MLP neurons of a small language model. Each row is named by its layer, matrix (up: input weights; down: output weights) and neuron, and shows model dimensions 144-271. Each number is 128 + 32 x the weight over its row's rms, rounded and kept within 0 to 255. Numbers have three digits each.
After each neuron's rows, "fires on" lists the tokens most often at its 100 highest values on Wikipedia text that the model never trained on.

L4.up1759:163124101178050101115108146176116178163102143116147104157098170153116135121131153065149145165094098121090145172130090082153137116126148113133090126153150163096097161119091121157111103123119104161159139128164119134125100121138103133129090117094101089171117133135128099186177170075172121098160114190089103106177092131155139098182115068158176185119151140068149113115121101155156101164123
L4.down1759:116137134151084103140114177147083073126073089162158116155149135111109120102128079077136124179135136138188096103098132099117161090096085141118145150136137115144195050082173126174153114128147152142117128180136141094089205190142084089118057124129153085132116145108089083139109199067105129120161131125093100143125113048094151132141180178124146137098109120141087096140134085131068140112190
fires on: "and ", "to ", "almost ", "that ", ". ", "only "

L4.up2289:142116163134067111111080164107099179115116078133111119179169125120132157084128098159094163115170149110073116062158126087144134108104139118119088099170066149136169128145119168119167143122117059176144163106130148080111146110145082087156126118116097127058071117149126134112085148145127140119133141130178135175176081184105192156144121122151140133090123120103064110080110086086140103105107
L4.down2289:147102144149110095103146085099129084093131143154185096103158124133104154117137110101130053142122080091109124114115110207130139056129156110127129140117086111181193119053138123147168207161152132124052059126124111141086140093103138097146075115118089140111104086096124086115082084141117134126098136158117097113077105141117145103165091152145170166143089125156136088094127096108071105129094
fires on: "-", "+", "−", "en", "er"

L4.up725:145204092179145116144149104112172153154128137204090099119162079149135225137123081128118134102081144152168073150160099142138127150104157059193118135162210105128164105126132110168125146139097145120155147187119083142130155134137081113148085113110169109119147051162105067164114054146151099107133137178144124157139127150104121188123097185153067117137121139162114095106164205137198081139137
L4.down725:119110083163133095126122051191168144121156162141162137136204159089121112085063103156136117125104184165174074103078193139110095112128089122112103098150138138155115084147143129147160109131139108072115087087120161096136182102126138106109125135141153179136159153074093084113093096129146137160092132085199125143177120092092167128143120117220102156086137197142148051074138133095187148094116
fires on: ", ", ".", "9"

L4.up2196:109157132096138105147158175147122078153104113131133129084096184124083163116173075111145080168129171115134142101145107124156119170092172138196127117143149118168120125150188100126113133144089110097124092134072173164136174145166138118072104175089168100096073066105104119135142095163122111083134153119083173098085114203113096140157121062200130159122084091107131073123106130158067109108125
L4.down2196:089134100123107114090105134170161084135089091159176123134108184122090112137095180162163063129095207171128069131098127160109143185106168126186119107153171144125130174125153087150119098148072077083133126165096182171085163071168059153107107150156168125070104066134151127118170114117108173168145099119119090155132087044100132156152113093172158137125160131109125130152116133077101140140158
fires on: ", ", "/ ", ") ", "\" "

L4.up995:151070128144175058133188132122189156184197122147091132129104132076086142132116128139116116177129075098141141128144114120087167156106132073152187170160093110134152072117105178151121184133169104110156139065116111130156156143183081058093142181146150106089134116121122138147139135124171129135090056109112103185108173207115100104100089050140123182151099140081076139105154167163124165114190
L4.down995:104159074090117167115129093043088101119145107181091109116110153187101113124071110107140138080167130048135159163170083157162074137099075139092072135203139146089125177151106165100125123108154137190162021191168160166119123169157095152116066103146107133168124163128148108098113151092108123142176191145120097158098092131144110155173171134093191128056118116116158122152099125130099149180166
fires on: ", ", "% "

L4.up1690:097109175142153119125120082085103118058198114142085144135141136102168132206074166130162135113162139118116149120098100171069122125150070130130095113112101161177120165148187134121077080112116151105101163114165125145067100094081155165141142131216149170148112130151145095150114098166158175082086167145099140124094157152185143122127170120105072111098142108082135163126095117141075136190152
L4.down1690:094062155187154085143088128095127110127166175144125082145152141091109163151144114138131146103121139136185065082110088104103076154150121090098097116138113118179098105157190145103105089129146132161109113125136071079065071108113128163150144122147134154143119175180171145177083189116094142120135156123112109106157083128125171082092150131154147139127162125113183168213160152155146199170053
fires on: "| ", ".", "' ", ": ", ":"

L4.up298:133113089151143161126163159176140102152142098120144080099165165184102107118188159126150165154070054143160105128132098069170102059108095061090125169170101186179116107164144069155113173201116116198085175143163128125143164125121107142115129125088131129123170174098109078172107145180154176179081071158086149136173124128116129165143114143070223135102116112146165121097169139186131168202175
L4.down298:137126181142149120093144150177176097100143100170102101147110071155085125102184144088105161138054095127111131104163097103169126151113088068126171187141209153150145121152128088106167065194146094158153149122168157133136185163102151118124119139134169158139150171105115104156149177192091128160093173099090122086107087144050131129149173171067159133142119112155096097120147095149153132153029
fires on: "/ ", "(", ": ", "and ", ". ", "k"

L4.up1917:134054069168186146067110056105121123071156069160128133132098177105114103110106092176134070168136177151167150145115168153142110086174159101134114157136112155164189096142150151167102154123086119169099124102172137109123087103117139142124145107128137161153133118141153141184163160047135123125120107168107125131180129155080082111113133099185114129147192121122123117151117119220124152110154
L4.down1917:138111224156106118137092127096123185111162183156162121123152133176145158189169079145149195138162160146122164084203099098109156141116175111159114172053120120126157115144154137145079118170083116161144128093124125124080129118161126135066130127176172109120110132074092108194084092115099130130133164157119118151110129090112121191114125200171152118106120152170200096114093100194115114115179
fires on: "of ", ": ", ".", "al"

L4.up528:145111125104136104139122103111133158146133109173159084128071139156132106162128131157092165084158079101124111167099160171162065109115172103157050132199077117091104103129105136151135140182095078148141057162123112127109105179164134191099066163133100158086109175131135110214103164135183105172166128125130209138167100162109125097114138168181127115183082106126143123144158115145114143135177
L4.down528:169136174153148154134118096069179066151101119097111132144100045132115147109135163132139143094147147120088135153166127086172099095074102162097130116143120129171076162146132133133180114120076120132121063156167087160128136101149105160185138142111103184180149138156092105141127087154145198112104134184148131078151158137136156090172184118115131137152181118106119079066112181117128138136146
fires on: "| ", "/ ", "former ", "; ", "-"

L4.up1778:149098055072129133120099172154068153130106084125146150158118143075134166115115160175117127166079151133098115103133115129133152150124146151122053180112077126122136033134156071174125122064045129070117119129113131148135113140142111153148109135171158109105215115163078180112151104130143121155159136119141198100125088104160149119160179129156181168178147152103152115101165083105150138124123
L4.down1778:175095108126145147124140115100157094119112151148190159159102138097086177149178095128112176152112119164159099125118127107149115125107118134086080147161160082137138071128178127125145116117047082146128098152173122114106085111166120118173156106125106116136083226124077079105103143049142164148095117151112155122150129121178123115068070129135141169139140112153107138135087126157107108128140
fires on: ", ", "z", "and "

L4.up1904:126091144107120184128120144181148157112147147103135125131160098117118100116107139137164109085167132087119161193166148160112136176194138116147092136088150118155125146087202077191112124117135069173168107089124145156126145175147222114140127074191165117167087149104128119177193058121118130075086153116107173113177182051120123154182135132091102135125140142090130119136097110146107118186073
L4.down1904:117161091146201158142130116138142147171083132086149128089140096115145101134139039157179161152114103118151172142070149183187099085114138150155132163084140171135067163143099165100156070165180081175144173084141117138058131121185132136158113121113180170107104153148032082129091130109130088062156127125151078072101088111151193173142103101138118135126151119148155114122119187118131159091122
fires on: "of ", "by ", "to ", "from ", "some ", "Some "

L4.up1397:131161054153142085098105117079139134111140134086092096101161170132075109177123110132127101191141130147082106119108136116110135091085198150180180139164190179166142104117154112121113077160104139122133166116107103162115114160144128173084143104166093102143119045072057121106150121142139160092174097196020081138130167114129128139088190085131121113133131135135155156079162174137090104123114
L4.down1397:088086124119162205076070188100118104095177098093153120122151182063085136073140147131147105149105119095125108130109110111105219111158194121084120107135121092164116095152154125126135103144158129150127135155141132130069087168093107105126129169139063162133125132086183156149072130125091099125097086135116119153163203100172127146191125080134145129188110134098175140102087202189115100114083
fires on: ", ", "as ", "s "

L4.up1586:124066088140140176133058058191115131140125135073107142092149117135145105140132117145105101158111171133137151079164194135071097167146154043229161090152120167117102128100094176156107117155094112094125129097178114132105118126157121179094146162103140140133095125148154083180175101131146123095112056159132110105100114122141128131145160182165087137147144196091117117100181105123120123113178
L4.down1586:104044051115183113097125119143125089172196108127163119132111162129151161163119101118099143153134106138135093126152151136114148125126101137206112136125125090061108156195107126063147158164079128140126095127154118127106141127134096157127172130159110127142133131088142069195145095164137141156096149148144133136093143137101118110107137129139105102106121133096121112103185105121132190153119
fires on: ": ", ". ", "of ", "Section ", "$", "Chapter "

L4.up940:116178121129184148161151168086090141060095024103147170098113081095109133161116173127123163137160105122123168077124111127130078167111107091107151166136143152156116077199135121125186029079105168034145113130137060083192179070157098151056142108187077092133153130124148120154126107119124168149125109150170123090124153071138141123098186059168083201135130099161164133114153128142117121143151
L4.down940:131166155106111105135151137134112095139163186109070091172121098069112109076111077159169121183119070101107146130104174167077121168115142151153143053187140108133162124125150172090167140170173141141187155084147128088070112200150179184166131154127119131179174079081145203132185195160182124077147114104147132123148115109157148169118129170123145138095113189118134154166175125138112162105109
fires on: "| ", ", ", "father", "son"

L4.up2298:137133047101086062115139134135120113147121178145101161126112141094099141122199145162139170134081145161157173161085118090184142155150068116162200161116080085089113124141106134110142112117102173138101069101129096143184135136132127150111140125099092192143130108151212167077109082156072134196125140147120159130167144107104111162106121097185154166096126149068099149169146123090170166101142
L4.down2298:099116127123138141142107138127090107160166110174122092122128089160139109096100101157146082138153123073147128096087129116094109090158145124121128165147104139155118124158119159150135151122153103105137141145128144168145150127090150072186138147114147118171075088118110134126157165110176146138163181061099153174110138081125124129143111095127106164157141186115152095058126201116135118053167
fires on: "and ", "not ", "; ", ", ", "z"

L4.up2063:118150116159158097137107166115109064122104113166100131139116113230085150101117131147170107088106108163076119105123164167149120121120061110141136085125096119123117097093132168130178125094060139133091105073131124152170133092088120118120077120135120162122185160124142125120094090122142125069157113160110158134104197157123078169162114185159116123140117139147119136116101121156099138103112
L4.down2063:158158174197128151174195150122161142141158123076103094110095111122121153110105191117078099093088091142148098127133102142137117172127108116156144101101121191185041116121160125125096115098172131117137113110078213125127092116127176128088069137184161155153079126184101123143113165143098061080109136139133141197064166109155126119160129153097100147135107086115157145154146149121187191133068
fires on: ".", "Year ", "| ", "Career ", "mathematic"

L4.up885:137131137108181164107147134127126142062159160114120087117168103129143125179128111127187215120135155149108153140173102109150097110170081071118095117137105143158138147138134145141144197137156153113115170079137082100071096116134099083181142061152120136113129154117082119144139140146116092124111125144146181161174153135065137141097144108125134152164103090088173125107126125164157114094148
L4.down885:118123141163126133119159168113105127135112166120104174092063120130076151164129049139156092098159140158118175233127091104121141127130146088179092197077122108096119127171180115098091087200107136073106145153079164146169188129102050136128121143153053078109129106162124138126106117073118133078087168133164115168109132111144137160161143082107119099068125159081159108153134113152088103162091
fires on: "| ", "it", "d", "at", "trading "

L4.up488:130158123098178084092111141132128102188173098076104140130135094135124108131196121124156159136093079107103191138176187141139156146124216052103146112089065134110094128140165088184164140089112092111128163104094087074151161124150080107104146118105122058104139170133108149092086111108139097107108177179122212158132180102106142143146149066153077178106082131156081141152077146149126115106105
L4.down488:199160159051101127101149163149094115143151083116072127103149103101100115109153120097094139071083109154096163145073133182133118122203204109119113121142095127115086163188120091160113045148095114125160149170099117185120154145183105121066145130065085134157055135124152160112137123103118105160145127080091185097123086164122129167126122129074079144076142138116125114153187162121193138082169
fires on: "; ", "| ", "1"

L4.up47:099135092160091090123148098127083123121083139120096102128097134116106140110137078160125166138092107115109166158135146118158123107168162202178163138153107107164141132104121065102095153136073195095115136157079127170024116117092122122101029122152097056159059139096117140137087158154120180102116200122117136145099149148136120143138138150079168143114117198119176065120097072178165096135113
L4.down47:112126082122102127170133160121143119200122112080097176091124163170113183154067096091194107160136050132166147098144142093180105103069067141179089103132134160137123146111135079085125137102120116147150162153160168154154188092105180137063145141132175135152059113139105167186187121087122155146098148124178168108101153081107147182154077135154079109159095144120160081141115129113116122091161
fires on: ", ", "and ", "(", "/ ", " "

L4.up1054:128113098098162172123145131135126132140128140180067188047176114151166080168158061157117219166026073143136157127157127082140167111135061132188200040092149097095112178084116137058147129124136125150143110100090092129154105094104147121158121099154127083103142104128082116139177109115074121104100163151106165108107158079198104109154170139106109128144132102198168152174150173124089093107153
L4.down1054:155128141148103168145120162059100131164072145148171133124131070071143148115190160106141099166179158187174180122128142139112128122095084098148118166189161157079119082166105158071121125115114115110100155104145147118151143137132123119126094137109129156172193159134082134096083151126160168147077100113135092100135109112123183111099087119108094148087185103146127094109102136136131066078194
fires on: "/ ", "i", "Mur", "ud", "iss", "í"

L4.up1866:160151166092102096098114076049164144116145140093182136102184158178178104131154187150134151147130136085111137067144129168062178172063107094119129113122163125128134143154121096134148146167108142147139122137124116177170136188208109163113123132157118138109165141159179162160199135123138082073119130144046136071077144140151099162197103097147069105146132127126143112101120091158110153128161
L4.down1866:149131168148117156152131130136132199145175112127191207087140159076118119130182131072123086130120149161129147112160166117164107130160159104099162124137122165082131156184107099215094076132080157071152123075073130111147138115110129130086130189124114126142115101160138149178113155121168120077133153114099145117108155123085087082097152132147090157114096184134148119104096142183139197208074
fires on: "| ", "medal ", "le"

L4.up48:072120127166108095160110104126186113142069122107180115155110137125112105151151083135186150160123150115140159045182150140132090127124118109103073103119144128123082133103178170090073080182098170107159047118093127095143142196138165100096136179132092101137155109120133115155137119077102168105164116121197084112151102149129108154138104165143083126155163132127130125111092108100103136075159
L4.down48:125082136110137134225128132115140065173126065156131122114132072227080128156119132123098144099168125084117075102164096130115176112087166122157150163163080148142064132074180141115181164112131063136117152168135124151108134104128138141112134150146105091061127092048113103161089119145110134137123150144093165095148091078118165103141090110214129091139099121121162092120117149105158187102179
fires on: "the ", "various ", "national ", "-"

L4.up1454:132168141117127120104139127090138108131148128129105105121157098140133129111128107150101152059127078198145174137098114136105117116136119127149137140111136071098160131057097181094069165100110170163100138130170136179092161106123107058145116081148139128199090120099104153136093116124083087081100146144217137090125143175171144083159142085124076183111168117142137145073115153179091111140178
L4.down1454:082146092107144106109163152160092083134105116091113108154136109195128089116106150186145160090122145155174126134160137099158130156136216137095125118151107130126167114082132099183075149101122218082114135103150147133106143127120104114174115099122115141165185141121142122153054133109120087097123158145131233137156131143145081152153106054166151165036151118177131140063123127174119093088118
fires on: "of ", "\n", ".", "("

L4.up539:086169129164065133172111112151090141171128096143112117126145109180114150075088164130163122083083138164068118145136137179133116183122102146084165164153148063136112117106094138138065172148108123115153127220096135122101154128125138141084089153148152147102060143135101164158113156051047060105127149126108136140071131101100140091078133106099157114137118108131072170178126124112120135150132
L4.down539:113158159145116134160165190118163118120148098160164131112147087168080111068175110150154112122122109151110155093128099109160152085145080156123187054080183145151113132176144128060066106121120160132188149180165089130122164081131163190109139112189122107089158102113165122105122132099147081159168151114104122162165147206122107173077052131112102132106140096095098135121113144129179111083157
fires on: "–", "(", "| ", "0"

L4.up2204:087145059139159094137150094202096167135154109155147133140087100186163118023076162134081090164095126129220143137141155096114163121159131126164083147124078082140135130148138172074133093121078094124117126161112131162163136079130192157156139131132081160128185134117143101139102077113119069100107114148152126106057125118098156163039091171164160120094159180110154076162167166139115127111067
L4.down2204:127096137149150083122146103117172104176127167092167146134179135147066145125168074083165105142197130150103145092032165124139206115159069147137101126113094134127142096108158105140176127160102065126157095104154122118103130134113091126147129143066167115055106165104158134129122126112086069164078133128126105160106168143134088149134151143150092101193127085126100131099170170155128115133093
fires on: ": ", ") ", ". ", ", "

L4.up740:107116103144100105105141045083125099164126110056165074151145124136124140170079113153102103148100161155117127151147055049069063175097195090140112106121178130143118093076083099095129130174095155123117130147131127142117119087114111161154114130115164162139172127134179175119124132129147081100198083160152138149146176138110202105129084095081159177131098130101136197131133120168119168121210
L4.down740:075158116058170171122090117117072163113150124127129154086163085138155093123128155075057136157106130149133076049162134115145093117164119152117181117127150116050145163119139173119127078127104108128100094175125066131104135148091110119123128161135120114156097108149141153134085159174080121158142100151155140089142135159150118085181135134163179140085145111136088089137141137116103144140123
fires on: "; ", "\n\n", "life ", "ic", "life"

L4.up881:098188134050079161073181136154144131101140079137128122078176172130137133107113101177154143152088139144107143122144112154128130136098082143119091152116115116116122093065122130104130169103142188120136133157067185132149076101071137072168138086154134136130117162122142110117119149114210131108127146142118156119074098102188037143181186084140127153196145106119137178112189108115130120155120
L4.down881:134114144149124154169117068119121096110150171116081184099141127167132111145133132095094153109193149113179122101074139122125127187064139140153147094155104137159071077119147141160122108111099122160102099092071011161161153163201152126128153184083122132124122165147101137148189144103138149129202099192101181098106172110127148157086110109124124107105165191134092119148050120142100161104096
fires on: ", ", "of ", "and "

L4.up155:102106129125160172116132117170095199124122152169076141102109098121152138076151072154131092187125112115144109131115191099123125070158185130145099129151137147103115156122102121138144167132111156109106117135151126112139151196131110121132095112137133101129080136126131110079104121070091061157142135142105133135130147114111188170108113086115083155083120092120131117122149128098158139107172
L4.down155:122122111149114115151114158118129154154088152130180119150139083132095162176072095212091104124170098129160121155108178162152113149131135110152106144164123138123088177159097145120203131121096157079140132172151090085151163132162152121122123148137086104126091101098173201090066110111153100173172138141131097155090107155089160146172129122157143123092117195118148090165155093142158151143113
fires on: "| ", ": ", "of ", "District "

L4.up714:125131152167107193062078123155093127143128130140156123117082139123147103145131120107106081053106174072136202127132203097098086167113155112158127160070130135099103052128106138089116115084089151086116086115091102158131127126101144168102147089148127140141180120103163136174112129140100130167125101167206198100065151130169112115157086121094093100135152160126131137143140134166086105187118
L4.down714:140174122184159140131151114154149080147101064119145147101106119175119151143092165094128148084126160140122102127183122075154096101075072174105092128156171128136141136087142103112095158100100127126162066103123143136122085169151095127123170111119136140157160138102148104082062078118122140141209124145109107147158119121159082154152164150151137123150180132149189133172098134207134152142146
fires on: "| ", "of ", "("

L4.up1627:110112073089111157131168105133122134169150102128121105102193133053113099134174078118121147139143119111160112091132117186131123192149097149096125121148110116120128147149114105150182101112129173139163152137110150100136062105183109137144149137111158104119139142116161145122170158121146100117074120142127156106095115100104093121104127162075195167126153107149177150120164230110125105135095
L4.down1627:144105104170145132136133144134112096124133174154145151166180088138182128097148085124107121139182077126119072090063141151095077104125138128163111136111135095144124116120084100182109138108091147126098178121073078102126148134154153093166129177168163138174104093129116159153124044125130142142151135117070133127120105124140075108101108105170096100106100146134106147130114172086097170096237
fires on: ", ", "so ", "and ", "whom ", "with "

L4.up1144:156143131131129137174127147103143136144072075102119192077151127177139152099190126129138131085122118146118085136123115117190118098085158129091107125143116145138120163124112093098095201206077111104133120103126103086157184152197118135148179127112152135125064116094146160167177167145124145110067139154086160147123154104112081201105140161122106110058068152162190187149128123168135185136156
L4.down1144:075149139122188128173148123146116075131094156180102111145143157121061129125134121181094122099117148168097139150114122121122159120164193148220084212140112105187158140128193124130102127156122206118133199141134169127141130139104027084129150129120111166108109086131147042124113080091072129104152155141109107132158049126134094168156124140114156129115128130103166178144179176124102165145134
fires on: ", ", "/ ", "| ", ": ", "the "

L4.up2403:152110116176124139170125097082120208150098073158116155182118155124142118144145089165139151137153162154124067135134151157150116121107116114163107092074163125123065084100156113113084121149096133110124124155098101124134119137162120156108162077128111126129116145207164149139137163198114128150120135144111149130178097073144083176098151131204073126155106117150192089187088125096109172112194
L4.down2403:142136149193112114124091085147140136178131114125199183081092118123152127153072105129154118109113139151133140124113141165165035145142150111087155116158078155165106148114124084148147107195043121153148103078106079149165149113130100118058085095126048140170141094110165133157107144206089175069152117121147176124088104102088060153095129093138129110151118131132155060137078125069156151138200
fires on: "| ", "-", "3", "\n"

L4.up1299:152200100097151149122108142118090139151098143126136132147097146092094120127114135132146096134108155145142186137181129084098158125173082134139088109144182148083100026110117171099148122083178102120094133098098141150132159185129151108104091069159145138116113071120170105107163168133173121101069166157102132131118139138149139145188174082156076084166170156094131100131194151161144161147113
L4.down1299:169148165119116117146109129142083103117209126123159113134133185133159124140194130133058149123134155115140124096114152092132117156107140069095152143171076093169162108142153163147115117173162119108157196098127086128121130140185076193168098087150092143143122136110104093088131143161140132142173121109132161124150127096113108158088117134156138170087130141129120141083117139113140111072109
fires on: "and ", "from ", ", ", "-", "–", "("

L4.up1624:038103169069118080130173149153098122161176090136111073155135144121158074088131151117174190140126059128149107152094118113099123116169098085109169150136087159149101192173096155152094170110091141151121115108119105163102175167069174155087109110099134088092118122118114134106161124118091179151139120098109184094137142113161128102023174119082115099155136144153147093115131085099091147144175
L4.down1624:081162124112141154146109124199148141108172155146096050136118200113125159116115119142179148104167136172081085115156153121102150092125154108143147106139107130178088117133104162033139091131152120156150129124155099140107123148066117094139121111154101111094118092168161131072114109158159156128153113076117170107118112102143155135127122168150158199075136108094154072134085120137162175151146
fires on: "| ", "of ", "for ", ".", "–"

L4.up848:082178088135181196145122096121111102105076134159114146105085135092190146135148111143140059102097123137154119153191146092151067086174159208157113143140140032105111121114144136147109166161140100121203108115091135136148148130072139155121133138137083127132197117124131161114105108115144164104090087099094170059173138100168148147121125145044045132142146184110123138127171154095146110080117
L4.down848:091194111119141167130193083111104145097051088106145175103102070120077082160156125081161120129140169207150131115119184193126122106138089104205131109132130151109086107170186157130180172143136148092112130107145132158145102078080159118156139127136108117117096101154129170153115114110173176087162170174106172105105145113125085111189108127075122101123154149167143112129096181078118084145137
fires on: "under ", ": ", "by ", "of "

L4.up733:099159115129119091166137180093128165111077090156085105171148083109172146131198162142110140132073129086159147117117100193116153120137129017057196123171196147129182148133090147118107147089157079164128142142124150142174078138094144098120102140148115110140108101144106115159125075120160127089128086145131134215141126168165082224128117107160120088175111076172117095130096147099150075128154
L4.down733:111122101112129098085112119098162175133168085151096080167114107096076099167113134071135108206184103112128171106129132117094142077106083149164186115152177036124140103097147147169135130076111116109104130118198148190150158104112086113091038109087151077136147135100208120117101069186187182104112118145123151170151128104152088089160190153094129156145104126195160196109140092149119089146117
fires on: ", ", "(", "by "

L4.up1654:152119145154153109181149122103206096049100172141152130143147115075117118134111071145095094140097074141170090119122147140174112080120100070081125124165167081134200115152191105192165101144134098147068112107120118079155151124161104102052158102155213143163124111110124117153064124110164117100138104131158120140141168169084093160171118135165113113104143108139098107116120126111082136173158
L4.down1654:063050165118132103129080175193123164066190169062123168097096141067125076142103114129144154099102192144164150112133156151145154183156095094167140109188158101156113160135144116083172098191091127177106185095122147142134115168139120084119113101132123165131151138106176128110115059128133119146098111100154148123172099112191187111121103139111131205136089138089140079104114170071111097112098
fires on: ", ", "it", "this "

L4.up210:116136118130129165142155125104099119111145188127133139178052163098146167109164125165117178143154121150173141102152116164151089155080146136126119043147160117116121100143126143153099139176068060121129132156164125110150162158088147124191149122152120161115096167138177117156077128103090097103102125092097151119092132225187124153130141064160123114147167079101160122153115107122107077108119
L4.down210:153146132148158143123184087159089135149103086082140143128166133132116091132129135108106177106136131154112098047127105138194158127140102123169160145102212210154117108160106152159159139139145071172131101130122060136161134167247133138149123155143207151115167146082153119174116112155142090106085124179106150113131124123086109093105091163164131167169127143181058128113173107110095067170100
fires on: "| ", "; ", "a ", "was "

L4.up680:140066086160071089116187160083066119124140133126105138135116143122103176075114163105189127106111113131146100131163130167166183177116171140144139129080128149102142131096118080148134096129145101105066104051104132181175151132104136069189138149134155082075157131182159106114077095102182133135148085117133147151175178147081135119132123107117140194147111107118134147129152095111138078105193
L4.down680:138152083072152115119159100087060148172089094086158142185131115145101124087097133143199130118078075095126134086110095106104136140126147169107149073137133058080123076121128139128110104096125157153167133147142115169157079175144140110185112076147086132130119105135118129129143202149152192177149079101149156177157113136122142112174115093209183108146086137147130207092126161149088135103137
fires on: ", ", "; ", "a "

L4.up841:163111115050141185139126117113102158099109095116152146067114088078096121188122121145143056089098092153121113140118078135171153148122058142113166110138116121122122101110139124139183142148129171122116173107129151161123155118089133104032076105146102114113145142106194112169124106117096107160184140112138172132096137108106099101135116130189133165107125190086106126105111124198131140143149
L4.down841:118070163132148183164106165127171097097107140116103169122118103139113157092129176181087139095078162163104161081174160092142120098090126173138098109113109170105132104090111110093105084059125067139126171145112098115128150154160155139159162108107156144110204126069160130090107100134078086112183114146146171153153147151130089135176091128152111117177143137154119119132147114170155157120132
fires on: ", ", "| "

L4.up736:164148137111149099080116118117191110226183148174128076117117116116142119176143092091148195093138145091154123118171112142085105151116143071161095158118128076094136092047083166143140130172115095116120192089142100103094144169220118121133105119138179154074138069158036141119104125089125103114161180117129197119117081080118146145114112164179053104098144110105174094121130105099140089143164
L4.down736:116177145089076112124119132179133054172113146176104132067141078147163087143097111134129138090127166128162145086145144101099109194092126084141109140152124055128133092109132106111074116157097112083126110135125172147146212123140120083095144138134130169161164127120088159131128141164082119115102147084134170138112060119126120049167116134179101129100109131137130173109165152103136105154057
fires on: "."

L4.up2432:121169153149156100140185144082123197097103132147123087149189111125130093152070123135092129110084127143143089127091162135125143115085050146134120124146058136122093137138105106122139144095079204125142105146138099117118157156062108094131157105133130096109108135093173075120138112134110150122144086157132117148161168088194107071093100173098141138147181181087117176118126145166143128146125
L4.down2432:160122193128125034129178093096182112195115066077148108182153099140142094120106140217125143074147132166075128121131157120149151147154137122154137108125155128105138132128122122082108091119112136127126184129144134034125157125092106092119126078128108078113163060099136138123080075111100139073113072114183124049150146136151109178134154120093127128139163125151140135180115125184145111127156
fires on: "as ", "in ", ": ", "for ", "of "

L4.up127:125174125176133125154090108162188147161094120159126106111141126122106085156110110117134097187098145164137082113122101153097111171119123152123118119123140160167113094148105108067165100110092168128098200119114142080128113187143122096153125118093163155116176144119138064122114136123105166165155125145086120151049125128161126177140057141154109147092141118140147136161111137133101186101137
L4.down127:146078095118141123109138088159162127137081144074132147111183135162086140112108082106112070107138083085100133113108123199117164179115182173130115127104136113166146145163090138138153096109071166123182182113103143189053090114117141118120145118115144173107113146122125129144098083040083178119140108078109092161131161116109121151146085133115139140182089158164169100146088118096147161102144
fires on: "| ", "-", "the ", ", ", "\n\n"

L4.up381:118187075087111145099125124074123108131139152179118113135099094158160142157121106145174074163101140152146067135130172115146114130071148119120143149111158094122140138150133106166104154178139124131143161116136105182108203089142140134087111125109109098154106072134082097110087141143157149143121106143083118164091143136129150157123130113085106162134149174135134120093138134112121155115108
L4.down381:154170075109112132070147095202119156103161126199160129137144162144094167150137162156155117161124166075135119137140132148130132160116129155118054099071079159151131147133125147114162109127159053105112094132093111116102138148141186143121154126112099179106090154118135137182109154136191159098101117088183162179104157129148123164167134147108156119162111142138112106150121113131143150162095
fires on: "and ", ", ", "& ", "to "

L4.up2263:101141090183084118148181170117141198095163113168128096132189128095130134159107100134117087163142134105131155125107106095101154151140107097141159142187116038096137110089075185138108082150108159169133161106115082183097144163078061185151060167140082124173042056137130141172141052093148124099114133177093105149120163146147124065133143092079162115121164160159113103073118114100147150126113
L4.down2263:123152131098151130129104087124115142110157160085155086081139117098170081121115094085137137098138060122115150109165145127098096135115065144168114129150091068116168100112108145084121143116197181110158102118160142176130192134150114099114103104141154129156078083115123143124091113097100142183167136145142141099155147048151096135177107111152065161179124133165124146122085178159191107121117
fires on: "(", ": ", ", "